Part of a small language model's weights.
Training: a variant of Muon for these matrices, 648M tokens.
MLP neurons of a small language model. Each row is named by its layer, matrix (gate and up: input weights; down: output weights) and neuron, and shows model dimensions 16-271. Each number is 500 + 50 x the weight over its row's rms, rounded and kept within 0 to 999. Numbers have three digits each. A neuron's up and down rows have the sign that makes its largest values positive.
After each neuron's rows, "fires after" lists the tokens most often just before its 100 highest values on Wikipedia text that the model never trained on.

L3.gate715:550525439497481550378520489459474518478547534571573575488528501493477520522536587393440502527565419478594565501544433601549482496468472504465455467443458567495576469441470529497495505542367557482538455470466491483508464532558506439490514527383568499462514390510519588537570444523547510513532469498472491402472521457575528446481566458512561496495513535531475590472537459533549434505457512517419526501497596549455514556488472487507504602454560558493512478527639570489451476548572458425526616474423525519525409540511453458568462519561397504482436533471486552555560516444494537515449524442472482456434515488482437573539467520552526626540474527535520445509435515535455481409505574456489570418400507523334493451407561565494470458477442440519558589505464371538479433460482405
L3.up715:487514443462499507524503529533472485541501500498443484512440445560460516533550505435489514493496424418393405545471483426526396398480467497459515440465469493384481473538406369524656466437505456477558469561460589460564541536458495437433511404506485541492475526445476537523511528559564587539460532439389493535552561450481472450458505340566548453515492487490509559543428456522489585437477499525524559516491475533476429512472559487568567461543527486473544439481517563467539439584525491504439436513493519451460449499473437439478475507506443476465466499529473484443552554615529537460497506507444456492509538476473442498534499482483448541458443482427424454562482481549472500476617493495533482603552491552555531449469532491569424518370442444536408445541461368511439440521481468
L3.down715:507401520470486643530410444483517468531424515537548553505529399400568494488453491431450408495516524432489441483565463466495490571453563491542449532531510572440464549517442559482489502565522504469493493511479498429425488528460411526500389508585590495561408494543568514425485417477465543501478491353439502524544537527506491454533517511507543389613464524539477481445485555433516489554467483403488555521479526404476422463476428487450391583507466526574523547477546547485523552516470387473504585526524518470509497513578496486486521427417446476530467521531442534427509416461593465477429478525489527388513498586463429526462534575518509537454464502577486371402545516540535474481455528446486550415527491453551527502404471537508507539481503480441485474515473461462528469455436512
fires after: "R", " p", "b", " P", " K"

L3.gate274:511444542517568461508590458440468494560505550464531427575552466560436493428661433460536494540461532469565460563514503435613538485491466554480518442468631479513469500491421465540470482474524523442524450531426603517494456534619393562541488536447392574459589469565464470510538506500462562475545514530504489520482508480510470522581432484534466533554439537512523569449576561491585544543531438465482472574498450461469519532479542473500537572487464455450561554590476502406473471444504491476507558455496550493585440519535523555491504405534410516522558495461518582607541505578481578574559523439498507443449480555461394544475495509505500563414520458400486465489377515506589413587554496488549515547514374500499550414416447481434516512511402497491521551380479591559485428404502414
L3.up274:477489473513498528480458433484485509560508528320462460473474511434426497510528561467518558516577497533558466618512477501502467505580547555507563484469525580483514562531495481450617475498531582507561459543485478476488530529523573636460473471449427458475514424577451468439542428562557525611490530544494468476434402464542536457518460459499460424561476456527512380501544470434547556522447492498428533573531574522435476553465545494505521514477554446441449559472478534482513497452629570490547526481509496526572504532484475454516468498455509537392459372467471512548465543487431530609492555452460512486490457500440510529486562504504483519469568620600492370478497562525533528465525505466602555513545457468496541454498603564437509453574534440590431446491406366429435447512515387
L3.down274:351421494439405581487477443575425479481506464438503416570446511550462508506514483508449493532598504561478519499442476633515480560467465468465521477402529549518453527526480509506510518558479609519584497519496582492477425452530547494529435453462528496487474436508501486563557460429502628583500496456513482446451523442552549526450544489576385429554452480464392502526567463524479438593590438521534449472474552511469547481489558505480468525481466551584477584556503507551514441506453500489557555532512485551501496493542480526426469498494416488472575527512496533542535447447398595495477495478493490521466568482473475528510507544492500521529459478540483442559431435464414589544573480524446633564495506440442489509453601491507544566499612444467550598574484487480507474514582377
fires after: " p", " Ab", " P", " V", "v"

L3.gate1133:569453452495627490507531587445590517444481582514496487521453519584583500509469482410528475482570456482456526589517518519500449425497418458492505489537462569495515558424529490410575454555439596483468422526532580514428503494525471569447477434457602525554570522523393421507477480478515535531476453517498407555448548415509498549517507449508406426455512577487532525462577446446496488486455659531454386569426510489521493435519506381470451607512522572505555474559491556502554459522488483469477499449538609495531580517552523479546525511541429516583503481560480523617558517439523526454528535526439497614466587484486433503616476498509506428495514513387563471426483494475431526560441417476471550473459476465538493490545453489435510507545503583530502507454503458569505395538509523
L3.up1133:491518461551479518444477498487491621445585507451485601472497478470496518528461489513420540495497474529474472471547481455473484469490452510451557426482453389424422467524460402509548489594512546468491535452450580459475528546448524413452546442468444546545339618588457463555554407582664488474502522439543526520437520571517487545532507408449522554399429477453496449548419493453460485438491582412609403502512514498507485518409456544527542421506536490478474542403471397527456592542446572520491484403594496469488527367508518446523487512530515499447466513465455564450481479485451485428528506486498516510444589541474425495542496492452454529408562510529539428533494588584474391579475503482467438559543566474526503505572430562515439485500569472554471464510530506572501534483461520
L3.down1133:511512428607468427498535463466590523598508496454445381446475485444565449510508512496454420502563522476549614568568471488474471370651504595500497534480486530416475517540414480449481489485442526571502489461540442468512521525531632497391534531583438474504499556581426476438439504508566488516500454412561496482498433524520500474500490480469548509469466475507490496502473468504480478493501592452497441523462534434531480556564398579476521502478520469414533427503450445456465605473526500481487507417452474510542440455430539536446425502552580561452469537625632505478493475445426385498507568534489402453419502522513397430491496472469535535517487463538537514522411456441577485507524362451429470581548491406505522519448425482520460410507542431486498513522572467452563481504527472
fires after: "\n", "|---|---|---|---", "\n ", " K", "J", " Le"

L3.gate657:466460440462531458462537508561451603447497616546487484440402535531604463528469584513440529489448482574464516528521538474488553576455471533454431566532430531498551501499576526455467502494448480462600480528389466518493520496584588444489470544579429519513500467507444475596506562555515445552493583548474502474518524500503438500578538525494489389550505476594529473573431593502602487473443536547529505495426551555528500571461516554523442561455478533471459478498428623443528567484539519548506476523397483504487506503483468557468481516443552561486531527426416513527512518522473511569561437569492484461423442402470500502509483489491484500452443520490446418496490549487581559525617443458508621568511466464426429538435438516517581474460512372498465447506552464485451512564656514
L3.up657:542540543480470381468456512457550425506488462560448488542493434495580575451508507422518418473514595477385368628381502571522465466489555406509461439555492508497485510520466495499468495486464428501506471473518544598540518465387536495534513614440567466518434435525530580443522472514551399480548423544520491468521528488458542493490533528539489548517509517386477419464499575387500461575449480524448462474510493568476525451546500408492461506503475457508546496519516479490491586511669451602576521477470545514475507484513603528508446503574416442430509385419522504330511503433478509555453500496496475453448536559517447514501469450455507461460572519469621433454470472494407482459439487463419487462580453450523535468491500491497461460485539517506486601389581522523387524489394537
L3.down657:475438445563566443559505460472548441470413508476425485461512555552466501483541495473479437537531502480539586479507511486491535483497539473548436498483409469518437526443491467495482509484491462483528494580474500563498605573490598526540537527384579436478476561565557520470591548524622514369490514462550570503495527568495492519552567487485567440479448540518508541480469548480442470551553494454582514524504579443399511464509380492461472513455544450473463472523432542471499434543503473554490501524486500474533512466514472576459513490462465519415510496528473550417557504519466483451464429450566461546419480456487504509452443438456622472440564436522502496489480512364457458556450376461490497490548449552544566432549510496528439566549445516502550546537486533407442516507447418
fires after: "\n", " is", " was"

L3.gate1398:491419508511480491348542542524450479465516512508467547436514340497513572558471542518551449511510445525483465535391550510479411536498563506528488561521552527466466446577458526506521590567487386487556475564505459430538513468480500515547555499483533505514524503455474424503521542498492511541542506547463504498450424514506501460530536563541453542468442518482434462453477392535462545478496455509562446576502479449466553439543539526496467504602512510541546575552387559501499523508540467474475448545508454527527575525502463541406536563523468564487363485453483507480450566559459527550561561456490391465444572484442498447446432595539533522510526448521536511627462443377531459468458472529511550580534575592486572586510587555515460511544385650562427471506520479381494525461450512
L3.up1398:489500531522530442425500475470493474487539500500474517500439519544502415593512565493519484468570516474548454505543472495460446487549476470482615452485502470457406484598469478510511440473552491370471609391488450481495493558529527474470512541528500429521487416581483528539552463538524491551412507448508439405467408503511524562600515480499434490446541495469529447494467390482547518449455373524660508437505381584423528536495472504493561463492525479407458543509413543504512487437448429443537497516521397559557548536467497581476429522513423463496452573548404504529479573495487489441618545501478518457515469535429424508422492543498506492535411513529493451507484536391512529588506479465544411441461560579467610508486526547506422494440496556484534508483509493436555497457481541
L3.down1398:440449482631500425492502569507535477495442493400404473499533480424484534536478520467552452485487428522511444477419522546610471580416570467431596470455634575493403538560533451513558507521517600571559547469450424475568468512432496512495558476476528430505418453506512499530448581542516412498492582497472502423511448494548519521435485553549526551440573403450585431501433516560534550566414541498556548412606554599515467568532536486532478450471520541510437516379500638469561541538588516551543558461519470523567409469516513471620526505568478433540547599590503490497529494555459476494520530483554402509505445416462472512457448475536525449478467546509479599524488590501475519531456543579486522525506526529468522505533471478573399512517567538477529403457431504568455536439499487
fires after: " f", " b", " v", " F", "y", " D"

L3.gate1507:504449483435501449509471436475510533476515466576530502461555454563363499521522525538493563465410466556482531502554470451501471432437542473507510423475537523534432523487457534535624390564447435504478611540400532463553500570430545562530456511520558484454549512600613344553464575502527518373513440537484527584591556566501456464445492533430548439481470474484495512493408426419516495443476543494466431496545528508474531568430452449449464486501444485471460631492570533580566529505442503536432594573491553442540462491542482523527541517527499529535405472509493574535465523454516495543569523569479542448482463609529570478507480438621500486589507509514476537454468499516445525461506465459481516472535398511571463526392443474547538476406423554481399530399524514449504506557441508
L3.up1507:403457515422538561515482490509563440502511494541522457476475450598491497520447495449484452502468602556425411464499377645571525473444512582523516467421496463515574580458489512538514457546472539522476482513457492552561558554449431528589448462400544473463598516456543438525556530475465339540488498458496480490574500467455548514553548565409480489416460468506447523434469470421588470518535485537488393490534546500506503505465475518477464478470485447543481631596475592514604530535474548432519548599511459471514426446487434470547466519486476446481491499461506570511362536395497418440510400506441509479480506468396443555523457458488565511507457555560513525489477524453484454583532548437504537534503460479552490544520494480463594576452446495494429519580565530494502539561508448
L3.down1507:556468532513533528446432590500517476530521470517570589407500446551461596542489465535446478517465409516486466459517581461497502553550505537546546469492391511489519546460517578493468517452479461459580514548483534565623550486452453527540511513485493453527515579534568462544445432477535526528485450491371447437548475461503575510445524552488579500470490487492469549533463478472467546422536453447509573451531609532457522535513593498411520498563577491544519578599462466458507467528413469437504461562451512561476540395551477461450493512452541448455513426509513516519484505433484516529514474460542517461478463457488470509459490481521540525518411515532514543488484582505581517461459488454571495482397516433475525537466501473484569496429552461527501525442457568496536491516487603
fires after: "at", " cont", " int", " imp", " t", " En"

L3.gate948:491502398492464492390528499420540462473466471508448528519451511539481540471461547627514489541474444438520486480493484479437522516455490518546515604480522453443516575494560496347609583474509485516435602424516438563500481541474448403441459534481532528463500475512459433466401539566517494605519610554513450491540605525468566513526420559474458512480398505599525448567535498569452508580503482516592448452523565466611435474562406543528497574530479459495415528547479490530486526403486530456519460502526556481525459533418470480490530550485393465481521540544385492520546482628472457476484491440481521481481518431435559490486498620542499455458460488465487570531463459601662480536521440461434533500509522462527431477480462478529485460527480474471538547450515506464496537459496477
L3.up948:566562620447445499494384455508498588508447508436511516541608478519524516448453495495538512480324522516446500378474477529494479465524503497454467436597418561492465568417477485410524433504527531546431508466507459450506445502501466445489486526491484369426515515504427429526484431531540548400514468554500528533600470525501500518454447551448521427482470468504427542619543444552532553589428562523526454460468504478525529456457416432528567472491467468544479570505428551494505477539528503469495403506502431488495515555515464639545448435440376498439509604507502453518518433496511558499418569473618540445461478457481520554511439550548522539481476547538446535455445470482567449457396489499484438581567448523563523547504548478489604570490440512523554479422406460486595535427456556
L3.down948:518480509490578488552531453543448504534456463560503484454545416454445497560508538540513561509433507481543484542470460524539403556504502601454415379424528466527480504520556442517497528447476489485450484483506590380573610464534424354585477438544549515413581456473498521542536525441471589491557496505513570560393428459468492524453511448544424561532539465542451443521488492488443494454496513475529500476495475480537526547548513541521539537616526492499454493499470478548506422502521595533443458521501398495492610503482487489549463466614463466453484555533443468546472492474514511589465430543503542465525459566496548485452556607502465467511450518584413448505513480492594477505553532551540533525548461600480493556432505502578449462495495612529433552538523436360539474490603464
fires after: " tr", " Sh", " sh", "y", "al"

L3.gate1107:527456526545557585541538553512411478581496480459454537459493488499469543570518430458432431575549516426493520452410524464552442496485549548489433590452528476490464565584493561513494460483472546465491544458480373506480499470509525520521578509464465504613456535576539448585470539574529478452506417494478463562486452471591578550548514514515576433481546503528523481486532494590452479476546470512506496507443427596509467544498551415569483498543489590522495514504487637653463503560460532553455477468569498394565510465395526431544555585404422509466581523481483422549536446493517467492509455494527560460411541451465628495422500470492537488497608504512357520428599563477538496489472515504534471606450463528473465447517507515621400491473534488447532475566450500452485524427477505
L3.up1107:504500494487418510503467523448486531453498530589424537486504510424533495616463478471432582421518513511594467484447479446555478367533473478471556534464508424549470574460456474477550371502557573535470451423497542435516542472398411541473545473488527451550474535504477505422498387534522456527448424569528421538423439614459457482510485455575472511435467463487494381492547495483486449539427472570485583493517513536564556498635515467545493482556507476494575447483391516521493568485518479558429546595441536390537548576557586514533441556493547472527580491523470555444537435522516443445507484493512482467497574452461563519461461448505582500500512450526525556499470524504565452492483471549537489527401571536592417455422506545483456471436483484392468523516553457494565445506534464
L3.down1107:648534424536439547519456468506506389614467426501506502428491574477486473564516541494449457514388513504469494431480479528481413541466484548537556466469469474512526479437469489512589578543499561457559475552528501474477464431480457477436506415601461474560467510521472534556568548581573505524352472387482435545470474511493455481461556503547532521492490561496526505546446462477449604476522453462474592568558603490381466501501487502497458522464469458589424511449563430510497430418447445553535391517551553489562500476557411508428507464526417508533539590477590490432490528534592503477525428437553529555425584417469502466522491439524583552451390476586456563436534541455508448463483539501401512459522537411445570469525505429475476518509478495464498635462368532495552440477428520
fires after: " f", " F", "f", " deb", " S"